Weights of a small transformer language model: LayerNorm before each block, untied embeddings.
MLP neurons of a small language model. Each row is named by its layer, matrix (up: input weights) and neuron, and shows model dimensions 208-271. Each number is 50 + 15 x the weight over its row's rms, rounded and kept within 0 to 99.
After each neuron's rows, "fires in" lists the words (lower case) most often at its 100 highest values on Wikipedia text that the model never trained on.

L9.up194:70 73 56 42 76 40 57 60 53 63 50 43 37 31 19 58 70 40 58 57 77 55 48 53 61 49 55 43 42 46 47 37 31 24 27 72 31 46 39 68 22 49 58 53 49 44 56 44 56 48 76 78 36 56 46 50 29 52 47 28 37 52 53 36
fires in: "to", "not", "should", "would"

L6.up262:47 42 66 56 57 60 63 41 53 29 50 33 41 52 39 58 30 51 39 43 62 73 56 56 62 43 58 57 52 70 63 54 30 55 55 58 42 45 39 70 72 28 42 62 46 41 45 50 68 44 53 53 55 32 36 43 52 53 43 40 65 65 61 48
fires in: "it", "her", "his", "its", "not"

L8.up1045:53 41 58 41 61 27 40 72 76 57 90 55 58 34 49 61 18 48 74 74 37 49 73 54 58 44 33 74 34 46 52 40 73 56 52 57 48 32 73 57 30 48 26 32 41 62 66 49 48 49 71 66 67 42 69 15 54 35 54 35 34 57 56 74
fires in: "during", "to", "as", "following", "after"

L8.up766:52 50 70 62 65 16 82 54 54 30 52 74 59 26 29 22 56 65 38 36 45 72 46 27 34 71 57 55 59 54 68 41 42 27 19 67 83 77 40 56 63 49 61 72 37 81 30 56 51 57 59 51 51 43 47 50 51 49 28 49 35 44 46 39
fires in: "to", "with", "features"

L8.up627:69 38 40 33 53 47 47 23 59 49 54 68 55 37 61 35 56 82 65 68 61 56 36 59 70 54 44 55 65 44 57 40 52 33 13 63 52 31 55 39 66 65 55 52 64 43 46 27 71 71 33 19 57 40 42 55 51 32 72 43 31 45 63 42
fires in: "of", "at", "in", "around"

L8.up738:46 38 58 36 52 42 46 42 94 48 67 34 43 57 60 20 77 20 65 60 32 58 50 48 42 54 50 46 47 43 35 35 35 56 64 66 71 60 64 45 49 48 54 61 51 55 19 39 27 64 68 55 52 35 25 63 38 61 45 63 35 45 41 67
fires in: "of", "across", "off", "to"

L6.up354:66 67 66 45 71 38 51 67 18 69 44 79 72 25 33 32 41 69 70 51 64 38 56 52 64 32 95 26 64 35 44 51 35 71 70 43 84 45 56 57 60 36 78 77 60 61 52 27 42 42 65 55 45 32 59 49 56 49 64 64 28 69 46 47
fires in: "after", "before", "matter"

L9.up766:24 41 66 35 57 60 63 48 51 50 64 28 44 68 62 39 41 55 45 52 66 21 48 35 42 61 58 78 54 36 53 47 64 30 44 52 70 59 58 54 49 38 35 66 70 53 46 31 26 41 64 42 33 36 43 61 58 54 32 45 60 73 41 55
fires in: "to", "not", "concluded"

L5.up639:59 65 24 31 56 48 69 46 54 75 51 45 37 40 64 37 47 26 58 36 62 24 30 52 29 30 62 28 38 41 73 46 32 49 42 57 66 66 58 52 46 44 46 67 49 39 58 60 36 30 54 55 35 70 11 45 41 42 63 19 39 55 26 38
fires in: "to", "could", "must", "should", "t"

L8.up430:68 58 53 68 81 18 50 70 61 42 40 32 39 63 55 42 27 39 63 06 46 60 61 50 53 51 62 34 48 47 38 48 52 62 55 54 53 55 36 63 37 35 54 39 49 63 64 83 47 29 29 47 49 49 25 38 33 45 51 39 51 47 37 50
fires in: "south", "east", "west", "southeast", "southern", "eastern"

L8.up88:53 27 41 27 31 46 48 35 57 34 52 58 65 27 51 29 45 64 51 64 28 53 65 50 42 75 43 30 67 60 79 23 43 62 35 57 57 47 42 59 73 59 48 70 54 49 44 53 26 60 45 59 46 11 22 49 38 76 72 61 28 18 37 44
fires in: "to", "against"

L4.up365:29 59 56 49 69 63 56 47 67 57 68 33 36 54 58 20 39 47 87 71 50 33 55 42 52 53 47 43 45 44 33 46 46 61 62 31 86 41 74 39 68 29 58 68 43 30 55 50 57 60 32 42 28 53 30 26 85 54 55 39 59 46 76 39
fires in: "of", "at", "for", "from", "via", "genus"

L5.up514:29 44 38 29 39 73 63 71 41 32 48 53 37 43 52 30 42 17 45 59 77 40 69 35 34 59 64 41 42 53 32 62 75 68 26 73 51 36 38 56 52 65 45 26 51 59 18 51 57 36 68 51 48 13 65 72 30 89 35 62 40 34 62 36
fires in: "he", "they", "then", "later", "but"

L6.up404:47 36 55 55 15 73 62 52 68 41 79 42 30 38 48 79 18 33 54 57 50 66 72 43 34 67 53 52 36 48 36 49 59 38 56 54 53 56 60 54 32 45 50 30 48 16 35 48 49 40 54 27 62 74 70 70 23 48 35 58 34 34 27 62
fires in: "of", "cm"

L5.up276:50 53 47 33 47 44 47 43 63 67 51 61 30 49 65 46 40 43 71 49 57 55 48 62 43 26 71 53 58 61 54 33 67 48 41 14 65 32 42 51 29 26 40 83 36 76 27 61 52 63 58 28 41 10 40 64 53 46 67 45 74 44 17 30
fires in: "can", "could", "should", "see", "godmother", "may"

L8.up79:40 45 41 45 56 35 65 54 45 62 62 50 30 65 38 67 58 45 06 60 22 76 26 59 53 66 36 39 65 44 47 16 32 46 40 55 64 23 55 46 71 46 44 42 58 41 55 54 70 66 72 69 48 37 38 47 51 47 41 38 50 38 55 63
fires in: "to", "of", "by", "for", "thompson"

L4.up533:49 55 63 32 64 24 41 49 38 68 83 63 25 61 50 48 43 49 55 67 80 53 37 54 40 39 20 45 50 48 70 75 51 54 54 47 26 60 33 51 45 45 51 76 45 63 46 49 59 56 58 29 23 60 42 53 45 48 69 51 49 35 51 50
fires in: "may", "to", "must", "can", "gymnastics", "helped"

L7.up664:40 61 29 44 60 31 63 50 41 31 46 34 51 42 52 34 60 41 44 38 45 40 31 83 63 92 63 49 51 35 35 48 53 56 30 38 31 50 48 43 63 60 37 53 37 47 12 50 52 49 29 30 56 82 61 56 55 65 50 74 85 31 47 60
fires in: "was", "is"

L7.up69:60 75 47 55 56 61 64 48 52 74 38 50 17 75 45 63 32 45 40 38 48 46 39 26 59 66 58 55 33 53 45 55 55 45 77 57 41 46 49 63 33 21 61 82 34 51 43 42 59 55 56 41 42 50 40 63 39 33 26 32 41 75 43 36
fires in: "to", "can", "may"

L5.up824:50 32 30 76 39 90 56 49 44 29 53 35 52 43 29 44 41 47 52 72 36 46 50 50 45 44 50 64 10 56 27 46 66 50 39 63 56 50 52 68 36 44 29 68 41 62 63 43 53 69 43 50 54 60 59 72 46 38 55 41 43 45 99 18
fires in: "as", "and", "is", "capital", "decided"

L9.up660:71 43 55 09 57 39 27 64 75 53 77 57 41 58 61 48 57 42 40 57 49 59 51 51 52 51 33 53 31 55 37 46 63 27 58 50 50 62 30 54 54 27 51 45 55 74 42 60 91 56 53 52 53 43 58 61 38 32 31 29 24 52 53 95
fires in: "to", "for", "were", "advanced", "despite"

L5.up263:47 61 36 43 42 50 62 39 52 99 51 37 80 56 44 59 67 67 40 99 50 58 68 17 22 53 38 46 47 49 36 67 66 50 27 40 61 52 42 66 31 37 34 59 26 51 31 32 65 49 39 25 56 72 34 47 40 63 44 45 58 54 44 54
fires in: "as", "he", "who", "which", "appearances", "was"

L4.up376:55 00 63 61 83 35 40 58 42 37 42 65 58 33 49 42 18 43 52 60 22 67 42 02 58 52 62 47 51 62 61 48 53 25 45 58 63 57 55 49 58 68 74 49 59 67 46 40 75 66 41 61 67 35 37 46 36 61 59 54 25 40 56 34
fires in: "after", "on", "0", "of", "following"

L7.up1211:40 54 46 41 37 60 66 68 58 30 41 47 35 29 72 60 31 53 47 97 26 50 71 55 47 65 58 50 39 45 67 41 46 71 54 39 17 56 45 49 72 80 48 58 63 71 32 58 71 56 32 20 73 40 68 52 65 37 18 54 69 33 39 73
fires in: "mexico", "of", "milk", "kalmyk", "mexican"

L5.up970:51 75 45 39 73 40 58 51 55 61 52 31 38 36 34 46 42 45 66 50 73 41 49 33 75 69 64 33 46 39 37 55 43 64 41 59 41 35 34 41 44 54 31 11 63 58 44 38 57 72 53 52 56 55 54 26 59 48 39 24 63 41 52 14
fires in: "which", "never", "continued"

L9.up1151:00 71 40 49 40 51 51 28 35 68 65 51 60 50 45 49 53 47 50 56 43 45 41 41 45 54 62 75 44 11 43 47 72 38 65 68 65 54 15 75 46 46 58 52 44 59 56 46 40 47 21 25 57 71 71 62 35 59 29 66 65 54 22 35
fires in: "of", "these", "among"

L8.up297:58 54 54 79 58 28 47 32 76 39 77 45 62 17 51 54 59 27 40 57 50 38 62 65 54 44 50 50 41 75 79 27 50 51 79 52 50 51 35 52 42 70 72 36 38 60 38 49 33 61 77 59 37 45 40 56 23 67 42 56 67 38 53 28
fires in: "on", "at", "october"

L8.up556:61 46 34 49 30 45 43 69 33 76 41 42 55 24 57 46 49 50 29 69 65 59 62 34 51 62 51 33 39 62 42 57 54 48 22 60 13 25 33 90 60 30 51 51 30 54 65 34 61 59 72 18 61 30 52 56 40 41 30 28 41 29 19 42
fires in: "he", "that", "who", "to", "which", "heart"

L6.up599:78 41 51 51 47 68 63 45 61 57 56 66 67 39 61 32 50 38 46 36 28 33 53 50 78 42 43 78 45 35 60 57 48 51 46 87 45 45 37 50 73 59 25 37 60 55 62 30 57 71 34 64 50 68 68 24 39 43 37 81 34 51 29 51
fires in: "television", "squadrons", "data", "story", "drama", "singer"

L7.up530:60 64 33 37 63 56 56 15 60 50 54 49 55 20 46 52 52 62 43 48 31 48 35 61 56 69 37 58 58 51 45 34 52 60 70 42 65 48 45 76 44 39 61 42 59 39 54 28 62 71 57 57 57 64 38 38 64 31 36 65 46 82 10 80
fires in: "by", "with"

L7.up436:34 40 65 26 60 62 51 67 41 56 49 42 51 49 65 72 44 52 59 61 46 40 48 55 26 54 75 58 25 44 68 57 45 43 51 30 63 68 60 39 52 24 08 46 14 48 06 37 30 71 53 60 68 28 48 59 37 55 49 26 55 41 26 31
fires in: "of", "would", "to", "helped", "that", "also"

L9.up344:57 50 99 51 83 50 42 24 60 54 54 60 58 49 29 36 55 33 25 50 36 43 49 63 83 48 56 52 77 53 42 47 49 50 55 77 50 36 58 48 22 59 72 37 37 54 48 46 51 53 36 55 26 24 77 59 38 40 80 46 76 71 65 43
fires in: "on", "in"

L6.up479:63 30 47 58 56 46 63 60 49 52 65 55 41 40 42 56 43 75 18 63 41 17 50 55 42 41 40 49 47 62 30 76 70 64 58 82 49 33 68 52 61 69 30 62 41 56 59 56 34 59 57 72 29 60 62 48 46 35 47 73 47 10 61 58
fires in: "started", "while", "began", "worth", "before"

L5.up115:49 71 34 48 36 49 51 47 54 42 50 87 37 47 54 54 28 37 39 44 58 37 48 43 54 66 57 65 72 46 70 31 62 76 48 89 69 46 40 86 26 36 84 52 62 61 47 31 55 37 66 67 45 39 25 29 54 38 40 27 05 48 57 55
fires in: "during", "while", "to", "when", "by", "following"

L5.up881:44 43 42 52 48 32 38 58 66 39 53 58 44 61 48 49 62 27 70 28 40 39 46 64 47 43 46 40 76 35 40 69 31 73 70 77 50 00 38 56 76 37 38 72 66 52 52 71 51 59 67 48 44 25 39 52 51 13 66 54 50 47 67 57
fires in: "to", "producer", "produced", "despite", "with", "production"

L4.up292:70 67 50 52 66 17 48 66 19 57 39 53 69 60 40 64 24 36 51 77 52 50 45 80 68 65 42 34 52 32 39 58 50 42 45 66 85 57 58 33 27 69 57 49 63 49 57 45 39 52 61 29 45 41 28 56 51 35 35 32 22 49 36 21
fires in: "as", "when", "if"

L9.up421:56 39 53 58 54 62 46 62 70 78 47 48 67 46 47 55 61 41 42 57 40 60 57 51 65 59 42 39 54 37 28 53 69 60 45 30 58 81 63 50 54 61 67 48 23 67 19 63 30 56 36 66 51 36 19 45 34 47 25 28 65 48 31 59
fires in: "in", "across"

L9.up1:50 46 46 63 28 55 46 64 49 68 58 20 61 53 26 52 56 30 56 34 65 58 70 87 43 61 39 25 54 50 59 47 30 34 78 27 40 37 79 64 41 55 54 24 71 47 62 61 73 55 62 47 48 41 62 62 39 20 54 64 45 53 74 59
fires in: "a", "the", "appointed"

L4.up167:42 56 34 58 50 31 28 41 57 57 67 64 23 37 55 45 28 61 48 42 40 43 25 26 66 53 61 52 44 66 80 68 64 14 50 61 40 88 41 57 68 69 52 57 67 53 49 32 70 41 69 39 51 70 67 47 56 52 42 75 58 82 37 49
fires in: "of", "nominated", "qualifying", "response", "responsible", "qualified"

L9.up113:74 65 58 59 56 58 21 54 99 96 54 42 49 53 50 66 61 60 58 47 47 38 41 41 82 69 43 61 63 46 53 59 37 51 63 64 44 30 38 38 54 44 33 88 36 53 39 33 52 32 42 61 35 42 53 88 27 60 65 43 54 40 35 62
fires in: "in", "colorado", "illinois", "early", "georgia"

L7.up1037:59 42 67 54 50 50 48 38 76 48 64 61 83 39 64 49 61 35 52 39 48 44 47 63 68 34 36 51 53 38 63 57 68 53 45 59 35 43 70 55 41 27 53 61 75 45 46 71 42 77 60 49 51 66 58 65 87 45 41 26 22 39 39 80
fires in: "and", "of", "for", "on"

L4.up324:38 54 30 49 43 29 45 67 51 51 52 51 57 81 53 59 31 41 57 66 79 68 62 39 36 79 49 61 78 44 61 46 32 67 69 72 43 49 22 38 29 45 54 39 18 34 45 42 59 49 44 27 25 33 38 90 39 49 72 51 42 61 56 41
fires in: "is", "as", "s", "poem"

L9.up543:48 66 33 64 51 25 49 74 49 42 58 45 39 43 81 40 44 46 59 59 51 63 61 62 82 61 77 22 16 54 48 58 71 43 52 35 56 67 30 63 59 56 65 58 55 40 68 48 58 19 23 52 59 45 33 38 24 60 43 40 26 53 73 43
fires in: "an", "any", "each", "despite", "a", "example"

L4.up705:28 53 37 40 56 34 47 51 50 80 29 51 69 59 44 37 58 47 67 33 52 89 53 44 24 56 59 15 36 38 66 62 66 32 47 51 52 84 49 00 54 48 50 43 55 32 64 48 79 52 35 85 51 65 45 19 27 47 49 58 44 41 43 74
fires in: "the", "one", "an", "each"

L5.up353:83 44 64 52 53 36 56 19 55 35 45 31 56 50 46 21 31 46 70 38 70 56 46 62 46 27 30 44 90 58 66 33 48 66 54 44 60 37 73 33 43 37 42 72 36 60 52 68 54 51 34 71 34 64 49 80 29 35 61 00 46 55 44 53
fires in: "can", "may", "could", "to", "must"

L4.up512:43 36 40 27 61 55 51 36 42 89 39 57 47 29 86 57 66 31 71 46 43 50 34 80 49 51 27 37 55 55 23 43 27 52 73 60 52 54 56 63 36 45 50 49 86 43 41 88 52 32 51 51 46 63 52 66 37 56 47 36 48 49 25 45
fires in: "in", "instead"

L4.up1141:46 55 46 38 73 39 49 43 58 70 44 26 66 56 42 34 43 38 58 62 81 17 32 73 35 30 65 45 62 36 92 51 61 49 40 49 60 71 42 42 49 32 26 62 35 70 40 61 42 17 37 47 43 47 17 45 56 48 56 36 43 33 80 53
fires in: "also", "he", "of", "continued", "only", "just"

L9.up484:37 45 55 78 31 42 37 50 57 63 75 23 41 71 47 48 29 47 51 43 52 50 44 55 47 38 69 72 45 58 33 61 69 62 61 43 69 25 33 74 48 48 37 32 45 55 72 70 31 65 55 45 43 43 53 67 60 53 20 53 83 37 68 41
fires in: "as", "became", "is"

L4.up423:57 23 58 30 28 56 34 37 44 49 32 35 35 51 29 45 32 60 66 50 47 59 36 52 30 77 49 45 54 40 47 37 44 89 74 50 57 64 42 58 87 54 29 40 67 58 45 44 34 49 68 44 58 33 56 40 56 51 37 34 60 36 46 41
fires in: "more", "time", "other", "life", "others", "majority"

L6.up1234:46 53 32 30 60 41 49 42 53 46 70 41 28 47 42 49 54 30 53 59 50 36 53 24 52 41 56 35 26 57 21 41 17 39 51 23 50 62 66 63 56 48 65 63 31 63 36 48 53 44 51 55 34 53 36 66 54 86 56 16 41 38 26 58
fires in: "which", "that", "how", "where", "helped", "should"

L8.up1246:32 67 32 32 53 40 61 30 57 79 40 45 18 13 69 18 65 54 16 77 65 36 66 50 29 44 67 36 47 46 49 48 67 58 39 51 42 48 34 59 41 33 70 77 20 70 44 46 21 42 44 34 36 17 57 67 58 56 36 65 23 38 45 43
fires in: "to", "which"

L7.up1038:43 60 37 61 46 47 81 32 36 59 63 56 42 39 59 38 22 71 90 48 51 40 35 82 50 70 47 49 34 54 47 60 43 48 38 39 46 69 30 56 56 64 61 70 48 30 41 76 70 55 71 41 57 36 55 39 49 51 55 59 13 50 64 32
fires in: "of", "establishing", "estimated"

L9.up55:59 43 52 52 57 67 47 58 49 54 73 40 35 56 74 45 54 36 59 42 63 43 73 56 29 34 48 65 33 54 31 74 45 34 48 56 44 37 43 51 64 44 24 78 35 56 34 27 70 40 62 34 44 28 66 49 64 64 37 23 34 83 64 38
fires in: "they", "it", "can", "to", "which"

L8.up531:60 55 58 56 46 44 55 14 63 72 49 09 42 60 43 56 54 16 76 46 09 57 44 48 00 36 67 61 41 59 62 76 43 73 54 46 56 54 45 51 52 38 52 41 28 64 46 59 55 31 14 60 66 52 43 44 59 81 33 66 34 55 59 58
fires in: "and"

L4.up653:37 47 47 46 57 47 74 24 61 57 60 38 60 69 46 68 62 37 62 60 30 88 59 47 42 36 42 34 44 62 63 50 40 29 47 60 42 64 43 53 40 84 81 45 55 61 62 60 45 44 45 54 46 76 54 48 62 54 54 22 37 60 40 26
fires in: "born", "jimmy", "from"

L8.up1225:77 74 60 66 89 38 47 87 41 22 15 36 51 42 34 69 10 40 47 44 66 55 56 33 34 43 46 51 72 49 60 61 66 48 48 37 67 22 38 55 41 26 61 36 47 68 52 48 47 29 36 42 52 39 45 39 65 59 41 29 34 46 45 63
fires in: "and", "or", "rico", "especially", "muslim"

L9.up323:27 49 26 73 50 39 46 60 54 50 84 32 51 55 35 39 56 52 54 62 60 38 44 51 55 54 58 44 39 85 49 44 55 56 33 85 75 59 38 40 64 46 34 40 32 59 46 17 43 49 22 57 47 53 55 48 57 85 68 62 63 62 48 49
fires in: "was", "is", "also"

L5.up1058:65 66 35 80 57 27 33 55 67 54 53 46 41 57 50 46 71 40 62 65 42 44 55 35 66 54 20 51 46 40 85 50 47 59 78 73 74 56 57 44 41 38 51 73 46 63 25 62 28 47 33 74 43 55 41 45 69 54 83 53 49 47 17 59
fires in: "of", "at", "following", "wide", "in"

L8.up1255:49 35 64 33 48 66 34 49 31 54 84 34 43 61 46 54 26 43 53 42 60 63 80 32 74 74 67 49 37 67 33 43 81 56 53 35 29 51 73 53 49 56 57 22 59 64 20 45 68 44 45 35 67 32 60 40 39 64 51 27 41 51 54 50
fires in: "states", "texas", "singer", "uk", "open", "usa"

L4.up953:61 39 29 79 99 56 41 50 53 26 52 31 47 46 77 50 23 28 43 38 41 36 25 68 74 43 51 58 51 14 44 57 44 49 59 68 57 74 47 72 71 58 42 52 48 76 38 35 65 42 55 44 76 39 39 62 45 39 63 27 53 40 29 34
fires in: "by", "only", "as", "plays", "simply"

L7.up275:54 29 22 54 67 45 32 55 44 63 31 37 44 41 38 71 35 48 64 47 48 37 63 45 34 51 44 49 57 50 44 65 66 41 64 57 54 53 51 65 47 45 57 35 42 54 31 41 69 62 71 55 84 73 64 81 65 75 57 45 34 54 33 63
fires in: "from", "of", "due", "by", "lead"

L8.up1116:41 63 49 35 49 77 68 55 42 47 31 51 62 33 54 31 39 15 66 66 17 56 84 56 37 69 42 40 71 55 44 34 53 62 72 55 58 74 62 38 38 38 55 73 62 69 55 47 48 55 47 58 62 38 38 34 47 50 27 53 29 56 54 64
fires in: "and"

L7.up507:49 47 35 71 33 57 62 47 50 60 55 40 65 43 38 23 44 50 53 52 49 46 62 41 47 62 93 52 63 57 15 42 47 73 54 48 61 42 77 49 28 52 52 41 42 52 29 37 65 42 66 47 74 31 28 80 76 44 46 59 75 59 27 43
fires in: "was", "is"

L8.up57:53 39 60 54 44 36 43 47 48 59 71 33 55 42 38 76 53 47 78 36 24 20 54 81 64 67 49 33 60 58 30 44 65 39 67 91 48 23 53 65 42 66 58 41 32 63 63 68 24 63 40 71 55 56 45 63 34 38 56 50 41 53 47 40
fires in: "in", "of", "during"

L5.up282:73 35 69 66 65 58 59 33 63 83 56 29 56 61 46 44 37 21 37 46 31 64 32 64 91 48 42 74 65 55 53 49 58 41 59 52 65 34 52 46 51 47 76 57 48 49 48 18 53 56 63 75 55 72 36 52 50 40 23 40 56 67 52 71
fires in: "her", "s", "their", "its", "his", "your"

L8.up1257:60 47 74 36 53 49 63 28 54 63 19 77 53 34 66 54 29 25 38 36 54 61 38 54 58 58 43 27 35 67 55 52 22 21 79 42 58 50 60 76 56 50 40 77 44 51 69 30 37 32 56 46 28 60 30 50 53 57 61 55 44 44 48 31
fires in: "her", "his", "to", "on", "for"

L4.up323:59 56 25 50 39 55 62 42 29 66 40 46 59 54 61 43 52 51 70 40 44 68 43 84 38 33 51 70 37 32 33 73 74 06 51 35 42 45 54 57 45 54 43 64 29 72 34 38 56 61 57 57 60 49 45 51 62 45 45 08 40 39 49 81
fires in: "it", "other", "to", "chicago", "olympic"

L9.up767:30 48 63 48 37 28 47 55 54 64 61 33 65 52 36 74 61 48 44 62 49 63 52 36 52 66 58 45 35 27 49 41 77 66 54 47 32 56 72 59 66 37 59 75 47 43 51 49 58 72 44 63 44 50 39 36 68 39 50 26 47 41 73 40
fires in: "at", "atlantic"

L4.up924:68 35 40 50 80 42 55 59 76 70 34 47 70 46 47 29 57 35 54 28 58 66 60 42 67 59 45 54 62 49 31 48 42 32 49 60 46 48 46 57 38 48 44 66 33 22 65 57 68 56 56 30 41 42 40 50 71 26 92 36 56 41 72 74
fires in: "on", "studies", "to", "produces", "using", "colonel"

L7.up279:45 51 35 56 39 56 58 45 40 55 76 12 76 63 28 43 58 24 75 46 57 53 68 31 65 47 47 36 47 45 43 65 47 50 71 75 54 55 49 49 39 52 50 75 49 45 63 34 35 48 52 42 58 44 11 60 23 76 21 58 49 41 60 20
fires in: "are", "is", "was"

L8.up880:61 33 47 43 28 64 24 61 56 52 71 61 34 43 63 46 76 46 51 63 56 55 48 43 48 56 33 63 51 55 42 31 55 33 36 43 69 57 59 49 32 22 61 27 48 42 43 28 44 63 37 52 68 58 48 63 50 65 73 45 45 34 32 68
fires in: "as", "of", "municipality", "since"

L5.up581:32 38 72 41 84 62 50 30 56 56 84 43 31 54 60 53 45 38 67 75 71 44 83 69 46 39 35 38 29 66 71 62 50 55 52 64 46 45 60 67 45 51 47 42 45 63 38 19 57 22 68 48 47 68 58 31 55 40 70 43 54 47 53 70
fires in: "continued", "started", "during", "began", "following", "while"

L4.up511:53 35 59 16 34 58 59 59 70 50 54 66 43 59 69 39 31 22 27 42 64 49 62 51 31 29 59 32 50 29 34 47 82 38 43 41 99 66 84 65 32 15 34 55 54 41 43 55 48 67 74 62 60 59 57 60 51 53 61 40 72 55 48 61
fires in: "to", "contract"

L7.up616:63 81 59 51 60 72 61 82 45 80 35 36 62 39 23 45 29 21 48 30 52 43 53 47 51 54 58 63 50 53 59 49 41 65 62 52 58 55 49 53 35 56 32 48 59 56 68 43 62 33 63 56 40 42 58 60 61 43 42 33 56 39 56 43
fires in: "and", "tennis"

L7.up819:63 50 35 63 36 39 73 58 61 28 48 43 70 48 38 81 41 23 14 35 22 67 62 57 31 59 57 70 40 61 78 34 68 72 33 61 44 44 63 31 60 70 37 72 43 36 54 37 59 12 39 55 47 59 72 67 83 52 53 43 29 27 58 79
fires in: "and", "uttarakhand", "authority"

L8.up854:62 63 24 34 92 35 73 37 67 55 57 32 60 49 42 58 21 61 61 75 64 77 59 71 61 30 39 65 43 23 59 57 86 56 73 54 73 45 44 28 34 38 45 55 45 55 45 40 41 68 54 57 71 43 29 57 36 55 47 64 22 28 61 51
fires in: "of", "as", "at", "in", "under", "during"

L5.up285:53 37 43 35 40 71 49 44 40 69 64 47 74 54 37 28 62 50 28 73 64 57 42 67 52 34 53 55 53 43 44 66 24 35 45 60 38 46 53 56 44 40 62 41 35 82 47 45 33 43 23 37 73 47 67 75 57 46 66 52 49 23 50 44
fires in: "he", "she", "agreement"

L7.up419:28 38 52 33 49 44 77 75 64 29 48 59 74 69 51 69 31 44 49 99 58 45 78 33 42 58 55 37 51 30 31 32 58 41 54 85 42 57 34 60 41 33 57 46 48 91 38 56 38 76 51 49 60 33 36 47 55 56 53 46 33 36 43 62
fires in: "when", "while", "not", "of", "by", "because"

L8.up914:61 53 54 42 71 42 45 39 47 62 48 56 44 38 40 40 62 28 60 51 51 29 45 43 67 40 50 65 31 49 55 48 51 94 60 52 46 59 40 70 76 74 21 43 28 58 52 56 38 68 44 50 59 59 86 61 35 36 38 48 45 44 75 45
fires in: "who", "which", "that"

L5.up60:72 43 60 56 61 25 85 47 12 43 38 41 58 47 59 49 42 44 58 38 48 23 32 48 38 44 47 49 37 74 59 30 38 68 75 45 36 55 76 43 63 53 69 42 54 56 58 45 54 33 42 71 72 55 44 52 29 47 28 22 71 70 64 58
fires in: "south", "north", "southeast", "southern", "northeast"